Weights of a small transformer language model: 2 heads of 128 (1 for keys and values), 487M tokens.
MLP neurons of a small language model. Each row is named by its layer, matrix (up: input weights; down: output weights) and neuron, and shows model dimensions 96-223. Each number is 128 + 24 x the weight over its row's rms, rounded and kept within 0 to 255. Numbers have three digits each.
After each neuron's rows, "fires before" lists the tokens most often just after its 100 highest values on Wikipedia text that the model never trained on; "fires after" lists the tokens most often just before its 100 highest values on Wikipedia text that the model never trained on.

L4.up211:174136158100128107159162161169117131073145121132112129112134151123094124121178116176133114141112163120137138150116145082137121098122108138097158120103136141142101134132134165144095102142117113177086146130142123102134134116155115151160139138080130154106147152121114139121102139135140107113123106133124130127104138134123116185175170113159119164080089138150128120107141091192174100105109
L4.down211:138078100120066114145157139098114122115105141082154151110110146114147093167128143134123143143134133188117146119146175144133125122143125125052166095107118136138125149114161085100127177113131126136088081137133153135130130096113100107100141147114121123127141119121138149182123099145092119129093115117159128153096146098147129157138107139082130144162052115168102158130119143103157131147113
fires before: "er", "ov", "an", "n", "ra", "a"
fires after: " R", " A", "A", " In", " in", " pro"

L5.up592:139091109097137144087178111118105124149136159096158183108122128101158133128153192144121141125148139162153081116147121143087148138149129150141117136113161147102126122116110142062085101126125136132109159153072140148150138122105144144112127174127156153136088148129131153120131126094123163129114162158098101085127120154133103131122144102141122104085140104117166154132167183125132107085139
L5.down592:145143107160150114158143079101144129135172137129130145129078135113152134088132080121120119099177183103097126138136158113086107113080132130132126147112113152161152174134121137127106090136126091075113083109119146117159107112118130140115133149126171142128102130112112135110169111151119153086152117126096103165103123088137115190095124099118132113123168162093130150151115122152154158136164
fires before: "0", "201", "1", "2", " |", "202"
fires after: " |", "-", ":", " –", " to"

L5.up323:129122162166147110060131095119165127136124122146116170137166117155147113093170146159139124115134117110108116126149105119111122168133149104148090162129168157123098143168133157167120123120163155119159150149114169127092121095108144139124124162109147100110121094140108149109209106153142090091142136126137125094121128087153074137138116115135121130139111100138106123058137134111126083101130
L5.down323:131167156139114114107143085088139156098137110114102126118139120113114147128115140123106116094123146120119118139180110151098118122139149136158152124139113141134138144156105108153159134128106118165153067119111106115139145094085091166162134123107170096149119104093139134156128172152111162094138145145119128128125099101119118187116096155114134164144121131099089166124130111184163143108112
fires before: "0", "1", "2", "3", "5", " |"
fires after: " |", "et", ";"

L7.up1215:089144123137156168111115087118113143134079105107180155165180171117116120122147138178104159135081113095119120160118108148181154110094095089101122132154162135144094116124129113163143104136120107106102100107146167075154112120141100156112096132120077121153148085139155117098109139132127101130143123113154152113136146107084109104123101109143110135183119123111125147147146120145109155136118
L7.down1215:142128156128168128147094088188103140122133123141069104128141141100099151119129125149094126128087111163145132179126123125141136098138092076176143137120102124143104155109102102137150092098161126121104106150132128081102141132164163094184172151148142122167143198173156124148133109105171140120125134105151141095089122101097109125133153121146112134102113113090139129152110132135084124145124
fires before: " ", ",", "au", "an"
fires after: " in", "In", "un", "yl", "il", " In"

L7.up560:139082109069149134124156109144140126110173141089071136153093115157127120101117105130150118105147107106132107146140126168066136097098132110152092128117135119098095157118114162150111100149128084107150121125128130105122128137120122098102126126136121174106132157126114224097150104118132119090109139102116123131136097167136127147123114112154131136164112143118159156124175115099118132113130
L7.down560:101079129140147135135141106186175094128092092205118118122131130130144094112160102114151140137102120123114123163124151117114165148129143145112117155151110126172168127148137136148067132125117103115125106146085152068163128154122130126099110136122163129142156143116147147106168111115179133122130169129128105136194111101106119130114129130130131130134121170138143165114144140154100150129091
fires before: "0", "1", "y"
fires after: " |", " /"

L4.up416:148101147136140123089158091102136124118136174115115092106163154119079135147183124141077116129146127140157168106108131158114091130144116142122123131129134116132111080115109156117129117121114155135146116146127136093104130110090125186094122132136115125136133128123106150074145082126136168107124115134144100128114100101124077079109134133160130106129133135112089129122130131102113086107111
L4.down416:151131183157131127144103163088113116129152146128123109109121135104137140147111150127125142157096135168110138136120166135080135158140155082130105101126144127124128114101119109137115141126094116133142110130105126132128104096137126156096122136157127147152146128134137121125169103163141106103108123171158181111109107068125125126136133102129162162138150147132110128126130144101189112114136
fires before: " ", "0", " .", "1", "2"
fires after: " |", "0", ")", "3", ";"

L3.up1520:098084099126173080171055163126068085099142122127138165115103121136106103137136119160117098130138122112127170144137158127146130122159100089135154121150151151127147132163176130097131138150126144142126134133118151113097158152127088120108149126126129098120124147119137118108173163139158100116099122141141147112122133138118104180135107111120151137135071137121185115091109146216089127145150
L3.down1520:134095142159116080139117106137176112065112130104132142139122149118066130167109101103138123134132144096120098148122118122149117120110145123127102105110150136180149125154120131121103125114101098147136110136119099164185109123144132184095087129117109122163143156143171141095136127133130111084126151116085162143105130105120064117130137141072123153106123084132109091126126126140131125154137
fires before: "er", "ra", "on", "a", "rid"
fires after: " A", " a", " M", " m", "A", "ri"

L5.up722:134134100141145169100160132095135107102144098159154162115113121101129106146144144123157106111144159070122129116110105126107099127159160124127130171112123135102110164168146128128097137128111134139124121152115139102077132122120167086095120119096117121133112129126115137140136150159097115115060161153178138146135094133065129103127147115112181091152161148132130121108125125074176096115114
L5.down722:173109141157117117113135122110126118125124087117096118126131122156163132145136133154117110124157138104093106141127109156125111145124141160131088142111143137115117148183111122140111091105101128105107132096121084123139148129122160086100124153091168131105116140128149105115162107140142116117096070085077113146116154145099110090114117164183141121155132161108125140099091114102158123103148
fires before: "0", "1"
fires after: " |", " Bl", ";"